Weights of a small GPT-style language model, trained from scratch on English Wikipedia.
Size: width 320, MLP 448 GeGLU.
Architecture: RMSNorm before each block, rotary positions, no biases in attention or MLP, tied embeddings.
Training: a variant of Adam for these matrices, 452M tokens.
MLP neurons of a small language model. Each row is named by its layer, matrix (gate and up: input weights) and neuron, and shows model dimensions 0-127. Each number is 128 + 32 x the weight over its row's rms, rounded and kept within 0 to 255. Numbers have three digits each. A neuron's up and down rows have the sign that makes its largest values positive.
A block is one neuron, or neurons of one layer that tend to fire together. After each block is what it responds to, as a language model described it from the Wikipedia text at the highest values.

L3.gate199:172058121143099120066108101101130131134114092180170129105159118139124142104105164174106153162104137150088160118089165150093142082123175165122137100094119165102127116087124214093093135142096134144134093105129177190145152148100149090117104119098184176130172162198128110134107152064135172129131107104051125131153090104112170139131075119143171091045189164100175106140188082123067072141140
L3.up199:151108171115195104161137086122154051106112164136138079103174091115114073096184167148170106095071176155142100144108134074125166143181091133127133188163124131124147093184131098145155134078141137157145151142127117142114117182179136139177135100149150148079099111156157108095097158140113188103096122099122122188127165105106158109161174092155108112129145122129133087062098080201107169110143
L3.gate269:092131182150180158171106160128084187173142141071104145157126143148127093121168128131091133184087110136138123160141132133127130150097088158134157137138116082172109084157140124103150159185176105112124162101192176104133132094140125136151143111061072138127210162097089107111083172161135123101129139133116072136090192142142086168078170114093153112175121128137180157097188139143195152168096
L3.up269:100081170121105142114050131123146087082131155152080088123147095083171157142061138138120159142112083150088167168121084042117124120157128176179091109114163139137127139136099098113153114125140101126158109079162142104115105096113154134125120107147091147083097202184152092212147127148173178133126138150120166114081140129086127104131119090149129056107082188073119096114117149161110132133147
L3.gate345:147092105101140073088185109101152118080120125149126091101125098144104112110121116095134105139099115133132137158128101129120089123104165179083141130147144138129105178110140120109143172134140116104130132076198119110080159106102143162159153136159180158075165178138137098150115171140159159105179144139097199092083072109125162111149130126187209115106162149104141121121104095143129101167133
L3.up345:161201116148110120101116176140148107099139057114107171127113136112132109144109166115158143128133102163148107129185141110140111114148125126143097156114125126107152151133119183043128162109214120107193115131116150166092048060160138110135161159140161161135136125073103095167147182171150137107113150076100130113176114115114142077127131109107165152156097121118191122074150132204152069146126
L3.gate364:185160072114154156178114137109104171133139100075109159127192122128107105139134151117077078100063196036173096153163151110129142142075141203163163131126162110107136120165142104122113151132083126121116166087130154113088125122099140043143141091120128100136146169168135110136085158156181107068114084085076130114138069117117149143145116138172140138102138162147178139166143119130074096184118
L3.up364:150145158165158170131117072128133198127134034135136120137126150156089182138105065094149100151100093142122152182124137108154129112083169161126097121063113111083145129110124099094084150082150166129106111069168144166180115074061087096093107144092127190133131110103119098151121142123113128115132168117164142116151117059137105167079110153156121076114089140167168113108117170210121138109186
Responds to: Prepositions completing verb/noun frames

L3.gate57:155146130097107170085119138145058148252165091073134142148098152107157105069140155123193098107160137047158123152138131172142140084159094128081079159154081106130174174127104103135082161163180129097138168128132201138142146103165070118113130148066123120194139117139096166052156118111098107139144083132067138065172166100139128137063184132112128121113111103149101074106152146093158197086100
L3.up57:146115097121142131159126102103129085143161130144052122196121113145111058126162112104160088091127123141176105119189152122166102139123169116118088150152095125179105106124180167106089110164150130126176073138109127167194117131128075078139123199120111123127152053090155159134094120096137096173093129099078192193111102136145099107164135153125145102142143062169180175124124137177141124171089
L3.gate124:122132086157052114133125112176123134144084136115082145106161167147161102124109110102107104136185120199158110153173101136149179108053168132129189154146149164077085117132174080116107169114100163127160101139054080108158189177124106110114112154095065090095143108142168102064093156103140139169115172160079091125157110099152135126094065157139149134081117158157160124090155094093069110153132
L3.up124:106147151194124073138102112154199163172133105102122112207173162137108155132138174074149056124099101191146154151128116112125141160125091071127128106097065198123162144211158101062096113108145074128165128139112162080086090134145075106117134133128134104114132110165119099096077108079124074146156112135152095121173188144077109086136118204055122186113144122084125092059129138095154145168125
L3.gate140:141098058166182107131097108134140108080158147190126058123117144110133124135095085113161112199117124157161120139119138086083096089137147125133145143097126189101056130164179158097131106150141114112172106103103088073108118103101086145098129074172106096120105159110135185129100113104118121034095130120168089164068134132149132121093087168104116081070117183109129182092156154136152120150213
L3.up140:099055140111136151156122162107109118122130111098120074147081090177139162091141140129165165121114117164139133116172170128171142072174212090093105143131152131156138074114115060116110164118174072151175112130106127107109102103119128120170100193072140106105128096146156164115113115158062167224222097120131165133145165118049156135164133102064112137059094125149187161147120174172158119124146
L3.gate143:148119115137131180132069119117153098101108137175140103121132109144172168141112169094171104139152132191101094113124121090159167164139100155162172153165105161123106123123074139078147095091128169134131167106087128099130192136104066164082115073078133134092118130075173080112113208064085120100166134163113143141112123110169140093086099149173170116113131158071181084165188096130087159149159
L3.up143:105132071138113114065102135153125166143107169124116134113059138076122153157149094154185090191126104091083061124102094118135147115097163172117177090153083181123053148116112146103127137109152160136111127039205118126123150137092140145161100153124106168135160112101133174072105135080128127183144136212099170134126125129167119129128158125189143110125063073125137111134121086131155078138187
Responds to: Linking "of" and hyphens

L2.gate3:135068147178126095120087159157108153114145102152061116126164147118119108064118142149099130170141133156151119101108140145142125182132152157146122105194164164094101116135154084138117093103132176149146134146092148087142098126164142140099136087113123140101085148106169115145132156123132118023177173141126120100121102118121138151192161116145101117118150167162182175084200215175095152215123
L2.up3:179099164129152103141125112147090149155152069152154134107154128152155138121119081182090145088109129179128206141129089101137058140127102128064118135084134166089143144094089113143115095137101141164102107132118112196100086162096140091149100104126084078136099132146207128161151084080044130141086140076099154103143094099206104136138144134128127114164152138185148109121101110142149169168133
L2.gate6:129166113122133100052074162148153159143128122166069128162160158173136098151162067118057131148105142129159108118134100157092127230165125108093155113094131151125165085128072158151145106127150112142114113168110136102095198096190153095081127114142113099109110142108145092116193113106135191096099122029118121106142082117186111181108168111130157158132085151148155126131098086131065198153111
L2.up6:107127140101135113162109114152178170127069125130093117138183111121173164143157202108155143145074128167124185137062102139106141080166118087126105125137105094128104163100187104149105014097115079169042141105138120151175135081118184157118130113182150126140115152151137144055172155119063086093137102124142110138107091168127141124144119105129167130145097150092164113121139151156099155069115
L2.gate94:143082111141097136134147104180103090143156110114105160096128127155139116166112162146147130104118111197123117105086139103109127117099148138100120099197103185155155088141155156120059115105099139092173127120188090133058147128181183165132177101133174106094136167076124071141104174108153123086129145148108146107077106134098140105152050115139173103096157224093122135117114120179042120140114
L2.up94:135161179133060117084143104164115118121112138169201131099158090142144101121158124098124180110090103106154083138138086094142137137155116063099105140167119107096162103044112100149151147150176093128086124141144102185101122105151189079133181149170142150123100193133089127172139146142140142105081189078082084177116140091165147134146144150103126077170097149140129136145121119164174168082144
L2.gate162:091226133107100117113037116108108124131158123114129119151088072114129097112134110083111168091151136166129139146097144065137171188104164122104170072215126144139140129087073177137104138131112169086149113181177080135103167111127080129030117120129091122124084140139134128139082138115146121139038077106117114086141168179092166119150155151128053148136104129117108150119147139146097091130148
L2.up162:150227115120129131142147121145107120135179145136034172130112094111114157174131180116137164116128109097142149156083124129102127154129131143096097143141061122127154141164103162172176124091155179117119127140116152187099136134182182113149116145124133097155095104138042107129141096094132107101140186124143101163150098147168174133150116110074102154139123181036149098143121124095133175123130
L2.gate223:146121153169138122151135135140098176073105083171134175166062109146180123141094123136189103103094158106105164092192133116091102079131121146178121106114076125063092194089043125116125166142113137104126109107191170141171130145127126074105100105149183143129110177066134142162173166138148099114146165086110138163164149168187139096125095082091084135128161139125152175114181139153182087129122
L2.up223:152095137143171123116190060120119172114137134098102138147168114193131133184160119111096070110115161106107178098104076113137207084091148149192143103141126137165118141103140169110099149112144151150108137136136174146111159170142125117143113139143209090132112206137117119113116115156148129180123128064098138145111133159148123067122146112150063155116168130083162201104191110149090120120178
L2.gate253:126143150133168093126114063158140128115129126138125117123116089144135146175135140145076142155171160172124062085123171085122149158134104134158113117141099144099133124134115175071092089078124116120116081087172123176129094114121186148102106163132098176096111140069145081029143190083136181080141143133134165105114105111141136100098120155158111149113216182124146124167149173177123116162133
L2.up253:126087146101149093156123095123078137156163106145077055124066073126121112137104101126138087079144125154144098127120164121133113142113068094129147157148085126165099076083158106143060133131158161125121143091186113105151108076091161178141122157103064142098111111179120042072115157135133110157111135120168113140198130060142133138103134128149102064112147169183102104155162158129145140162150
L2.gate283:193149113129176122116088130073157128112102154197145104156180156089111123140090139147147147125148136170190148110099105115178071109131126125145093137143116137152081110138136120139106116098162152124136164171147152131118154155125138103120106080137181139178127175046166129135114139131166180049114202143160165127190136128135183138139127103107142153163218157088143142090157131123103175118157
L2.up283:122138078116116108075150197060142041041120095170117111179174137135122118142101130159120099110148124098165125154146151109117112144172151118160128099142117080162128138085119082111106140086182096076130099081122194124141141126102141063163097135113142156155119106132109099130099159079136171109232146111134154172173158118122162156085159125104148124106164112104156109148071121129176129152100
L2.gate427:161153082138124079128078096134105083100082113111076141132124110168163136134158150120118151146103088144114150160110104080123161120146127130086090084149106141135091100148116161116104097155092170050110135156106137137107130174142169110137155117120110143094108115096157121157101140099155134075104144101119150146057080140129131149162087034202127139151096177092163167145183185164086097149127
L2.up427:076154180129085092169106059179113136146158101131090146153065153140109161158111160143135191083115136154095075149065111139131160156116120123126141156154076094071179092065102148181125105095101130146135156163126039175125151127116138104118107151165149108130083172157090130158170141183143108099197194107181115118112102151115128147150089138086114108145121107102153044129102073155106197104133
Responds to: Of after nouns

L2.gate60:117139134135156147143098162125134191131107133159127081113167118177154159170139162110118121173147109120135139114089061111107154107124181155099210129152119121138118128157166067111076146079110161208114156125076076115149128127145142127128156091179120118125147169134155130132162146093144140112163149141122185086139140118120162129126115144135099185138153149130081085110189165131163105129139
L2.up60:099105088195066120157110148129119125129119111181140070105135153102158175122088114118147174132074097131119165075097128156102073106143069162059128158182108101116134113167134149094092133187070150140159133129138184085092080098149095175106157164141131114145142140195133159157063140127121157162119107137098109147133170120191150118140127130190153173142106109163149122129158163114123169184191
L2.gate79:136143099151130097102131174117133090094087101153115157106098144213069087231157121120095193122109107142096100112117100176073144137171156154188133089078145140147095159132163165135113152171085162144130105210153120053079145118134149162121134134101163107110108148145106147145173126128120163167111106170138153119147204090133148178181104124150125171138109163122086169100089143089158092083084
L2.up79:095144099177121152143138131132087137142131141137099160164134162100078128089145190010126118128121059118145143137120090066132132170184118080130170203108092140124170097131095132143116127150118111136118159156080119128092148093136122123185090154095127062067126097140177085126078142149174081139138155101152106139093113123126076119129117215111161130164159147139101168113137095089129110114127
L2.gate152:099178073105135113122172113098125065141096176128120096154136059150101129102184128124141092148101138135131136100178090105121083091130098135142162151115167083142128135136151098136172082126129106208142112156138097111092159122063126175141127147106142105132101128099108161150058152102180122110082071154157098149157152114173126105110101113102148108138181162047129170159123132117161115163140
L2.up152:170153165158141069041144124151111148135157156106086130189123126110160152078123112155120100102115092152109054090159181128113127131141107129167089148106168085115136141055064174159099140121104080103136147093146144125113123145150129119204145125181082180092079128066113142152160105093114127146102175148133133072155088117081096126158125120077145150101153174071121105108161102113086203093128
L2.gate230:083141116130138160118088104164129137188188121095073106115154159079144086146140130189087156136115117137149081104096065105154071127082144138194094154160115143200103124145153145163120086166151140122048122108130129150136127123144144161139132107155134100107124086112148112131145174146115138149173135145137137121123126133157157190138087112145119134109163120115092130115087080114118100112130
L2.up230:095096140140135128141194144124167158162120110097158154150163105114112134105138130158149116148107127131124097041034106174134098120137122145122154156131189090166187102181069165097119157124100100159089204177101129111089100136090152186192114124114144114111100143203133093145154154162138130140105148149123156131100097144182157132095172083105160144124096140143152127101078159102073125148105
L2.gate231:046132094078091146100125144115084146110070120195146087140130127106169142165117111125148110104088111169145175121122146122061143133115112127165134071131102150089161193100120164097150086144043165069038153118161103096170111173144193092128128108108157120133137108085069103169102113106106112099128142165146070125122135107143138194068145106131118062107089109142118149156167132097151123131176
L2.up231:084175110133070111074137166200143135146105122186117108062112163103108115174119131152118170206172069135160160132084098135096123147112143120139144140085104140132144097162081109164120161114124147115108099157055161107163192170155155121118120174173105091126170148084105143118134135122112157081129051148199120098151180126196191122165132113109105173110087118132122160185127101072147116143111
L2.gate354:093199135135169104081149147170126120197146109133084118169107172152111081172125109120123115156142155093153094057136085125095126137108118145158170051127184115100107123157120114124148151111128141151078165132078198102121108135137124119131102141115190135120093113075146096130118066095162122108093083151159160142171209135098081152076151175163154146131163128143116159096152184111107051112139
L2.up354:121115097067116077177142090100121157144137136151144138137141076176116124126092128098088116105126152143173151133127063147116132094147124080156129067165104155156138132153118094096165054115050136127095115138099091139116125100106134143143100167159044133116082086148121096130143117142175141158150131152148076163067084176110104111111134131183112179113201164118080128113148078152166109085115
L2.gate437:111132128154140053098100137110146147102153170130224185160177138141138124166112134182065188071069115171143125139170135179113077112118173132080099127135179116109100160166120111161159151136085159098162149122125185082166068103116130107123080102182123095092134097104127135095164117137100120129143161058105124060136089147137143208067093105136128167101136180154147135101107095153147088097135
L2.up437:124134102088151116098188136120117146136151089093117138119109127170123137131090054070117172124069102077109083126122073085082128116128159195119157148132114170146143181103122077169142133127099137165133119132156181069059193157086110130145137124161139187137108122064158120100034089082120145184123122223071146122156189146156096144161160135124144131081155128093120105131112071070171116132154
L2.gate439:128149096139174112140127195116077151118052090157081103133130174173108164165151142095137204102108085144140064102182157126148106124124110094187144116136102136116109157111155131128080140133051125096150101142128138126171130151114134159061107169078095101148113098021196158169111096129132080078096080136144152120139131139134087146128117064225154132096098104145117195144146107159092141097091
L2.up439:107158098159123122094102092121121108128149158127125148142159109146144218160123161129080164129126103094131119099114063155120134127122111164129149094106138134085069183123076130133148113131080163093098142191101102128112123157080096113131066166140132215092098114110136111143146087087162090118126106165158073132188058185200166139162068084113096160107088105065111122174156087121093093123088
Responds to: Spaces in stat tables

L9.gate20:066149143067117157104172191122179169129155127112135108143152134101115162094223185115089130122122119127107141120175095161132116165147089085199094099111106145125153185142160156068136077114111131143121138178090075083158158092164112141208096154139126094098105095122179155122170104128160126143131124155098105138158199131141089111111098124118145091098164127097149111077171149083136111083132
L9.up20:137094151124112151125124137182161134087157164158101111173156111117090131121147126104069157128134134115136120110166147145104081162161128078198054156112074140098087134199096138161120120135189140155087094130093156101083106111132144179133130098094173173080130120109228129150133121168086120118136144095097175127188174071106178116146134126148106197147130132121082144114158179069104164106172
L9.gate327:098118176135176080151121111131120131110099149143151194115172107126132167169152141112091101143191131191126174114111093119110140132087150127150130111123173106125115114162159131111149106122107134089105127097151083163069121082102100125117080104132130125148166115153093194138163161149116093158097114127139149016100079126132142108126170117125126120119152180148115073126162142106126104060166
L9.up327:125064098097083139129132126150075126122095036140164129074104113125108097144155117085093115072106150116118089078230190139124107031144049132123187121056088127099141150151128094141177110116152162099090135131122133070061155146136125150151123159107168174101144148149114124140100143137148104173119097162167165139141164082166143092135150120100131192090064106100120111118136096124157140122195
Responds to: Space before date numbers

L9.gate3:167170105130169166178135136152117119159144092161209164161090118198144109160136117111150102101133167149176142137094114092129133086091171126120133107115114155051069101153210144094075089128117215118077143126094128123114104132155138100108123114148165085194119149123167067114114165126172139107121177143141163096150053104081166097105116157129127101048113096157134125126067128115090153206151
L9.up3:166096167153140160145115110135160088190152121121129093148175073130156092127080181107126103141171146077096106106184136207141175108110148154128152075082137113127114098192170164135080103110121138116081190115100114078116186189191113098101133123126073130185121139131110148127144138101135052155113102160163140135093092134091120131091085151130157121098159081124110141114127135143113130072145
L9.gate22:039192154152074142120130136096079123138137164139066118138110153098137078141119070152132098179135096102133086176149125159191142119059154153093126153170138105115118091093060156128109112122187116149138178122143138081166129114138130149131140131139112112151150100155122062111164127137150122132149166137143135197138091062159111159083146100123154153185056184135112165139090112115166099093140
L9.up22:142068151166121094147154092100150065083070114130110104145147087116087148179118128105199157122169135134129098110084112105125068124069176167165111089149129149121069111077121153122103125105120132106071150122127147126184075110133122108148155190060147115140155160076151131106123109136080075118100101152155122118104146052143178080128159104167157176082184110130136153116158140193101114150156
Responds to: Prepositions, esp. group membership

L2.gate54:146067098143146098143074084119168156088110132094088114096175084144116136173136152160124084071131155152160134099147120114119164118113155138186061150156079170147153108111127141122123068135107119134134134108141060128157128057171138097093122107092111081119129167097095156125136129138082093127137148123086100147104147135124132131153101126076112135100110128106113148112155179175122124184139
L2.up54:188098165145182121108114113120103195094157189117100167144052100112118187155112092125168120111110105129152148131124112068124120080096179139132120117146127116140098138131183152171112127096093140081135195107138067118155148169174121137054107128131075156153090145173076153125136145113117085176182137137092072134109177192138193146084165225123119143085176135162107093092102162080172098154180
L2.gate66:081129150079172217141100125063036110121141131077135093144067116075089094154179180112125120107161142144150159144118157163140131104132114120109112183146056146163132083133093147139137146182150186110148118143162133072128160116081120100068138130088073086141128151123109116126118084215125114096145135099160152160129075090093129148151144117137123046135159164178219119169168135100121174096114
L2.up66:120096157150148128109113092130148120092150097135147138163145120096139194212198140133116143129173113148065120087115159080152122166135119147145141126095107223144088113104143155122181083128150121098140125171104118106086095128144125144163160090165136129098073116155186130167205179125134087119139214118175104208118148118129141096154094138135066129097107169135118079135088104153116125146196
L2.gate100:076139117097141150092174100139136101121121205153112125128136131134100135171097105130077063092103109167117140109129109159099169168111214146135149084135057089085138175073114153192167133127053142053123138178200080117092098072131094111146127091133143129099176113091087112183144101176129121161050146147151101121097097157114128179077075168151129152128123107144132138112118111127147090106151
L2.up100:142120095151116174097138170118132146067053139138135120108152156146146148116110072099123125149120127178083122102178149118100171131080143087103158171159097154109137076106141155157120086090084134085123083087128122143160088129161068076140148098146147094141098104183107151082164119100153185122111136055149067159133130061141119149126145149098132062038098139154135137100076107159133146111133
L2.gate219:074149104168084107130177129118116140076107140195141111150163077113085149161129180145135143090124146109117163112133107082086093131122142129084120136156054141156127104105131124151165168100160116123137138153114082153174160163107144111183168111165122138134106172086146139113105160114117176119092101098097214167081082158160190161116149125132142144116166206128122153205119092132119101056168
L2.up219:088129095203182122090140083135088118081060177139144196137191135162111138132181150128071170133132178191103099105110118096056126114122144109119080102141105109116102116172143099135152074112127159089075180185092095177125046093122154104122126169157061125099125134150136127134114083135058124110112130164147157135119135093121158111111119152114124128173150165138112102140119146178070142100147
L2.gate221:144123111107142173101050144134148089116153076095128115063151115063092138095132172169119161081175131140139120100145168135136117132093113134097060183129082150175095066064138095126094101141074132119135186114156115124107105131123140112094123127117115105153130144099129166153126125161112149114087173076153100146117102093111111225088096117102101106080092158211163124156153091145143062145151
L2.up221:128082142140149132117082138158157224111171159138133131113159137130062118150144072100164179144225167162155129173162111121132133113178141131151068139167127168111143154100135144169084098077067116140153094143122053155162110128142106150150156095142112082153112114147180100114136154134130083162090131111161131118110118122188138154094133172129060159109107133162115157095090148186091135068124
L2.gate241:155135177099091103090093162125099168127072158193129087065150102110100121186141110141091166192139147127104133175112092101091081126110144120133128105114211117139119159157085147156147101118091079097148154117144111133096131064110144106120053117183152087109101060134113165181082116105147111147060107113223085105129116153112121154172129084138127123095124125144130116125140119116138092165169
L2.up241:071175061069134117082111132070061072131102085174150187158076169116153155140148102118100172100125162128203119129160126154060138145125117118101127112144122127105117154062148165163114165130081121159106112143051081189148142096090112159104107168053110116098166119133110136145156126111100148106069130178142087183126165115167121058126163133141136111114101141166163105129108101151122179112089
L2.gate285:094150116156155147102122160110158131054112115191070154110130107126084111127151119163121165177166105143125151186152190091101115173077130079175101079131109109121123106143151114102164098138058136101185136108125152105092140087097150086130124149070102119094110089089190130117125090147151146117085125101121126162118051109109107151075080179186144100043122084207121130129130116123106135145146
L2.up285:110136142114141120097185128171068179157126154088146138101107146140166112139141114107172150204081078166100059133125112168186137084112105128129101122109069101114132109108088128101150114160172131151112152103136107125064127099178202087114102118169102130180110169126155152118102186166153103108151149160135162105136136076125119143108148110063111177161119133149179115199200103106113147127164
L2.gate310:098109102117138158141119152172135132097121110166210136051111113078092142126144132119116153106098141184169085162178103116091128180151075093144120092059151099051103102198128156124114138120160180139121110102097105127157118120115172114140148101147169122120113163101142121136171107122142124106125151158188111121107183107152194146110093121120089157130164125199142083187190169133133157052112
L2.up310:089094096127179170110082178120136114112094122159100081131088127111186133138139145069155147168131135114146129110085119125167132154163112111104133157158130123181163105108147133125159140152053141130168195164133117150114136165113130117110111161128129130156115136137083170092151071182117115102115092118154185176123142118173111160105151205124140098093153161159166146212055120147157125179177
Responds to: Table column separators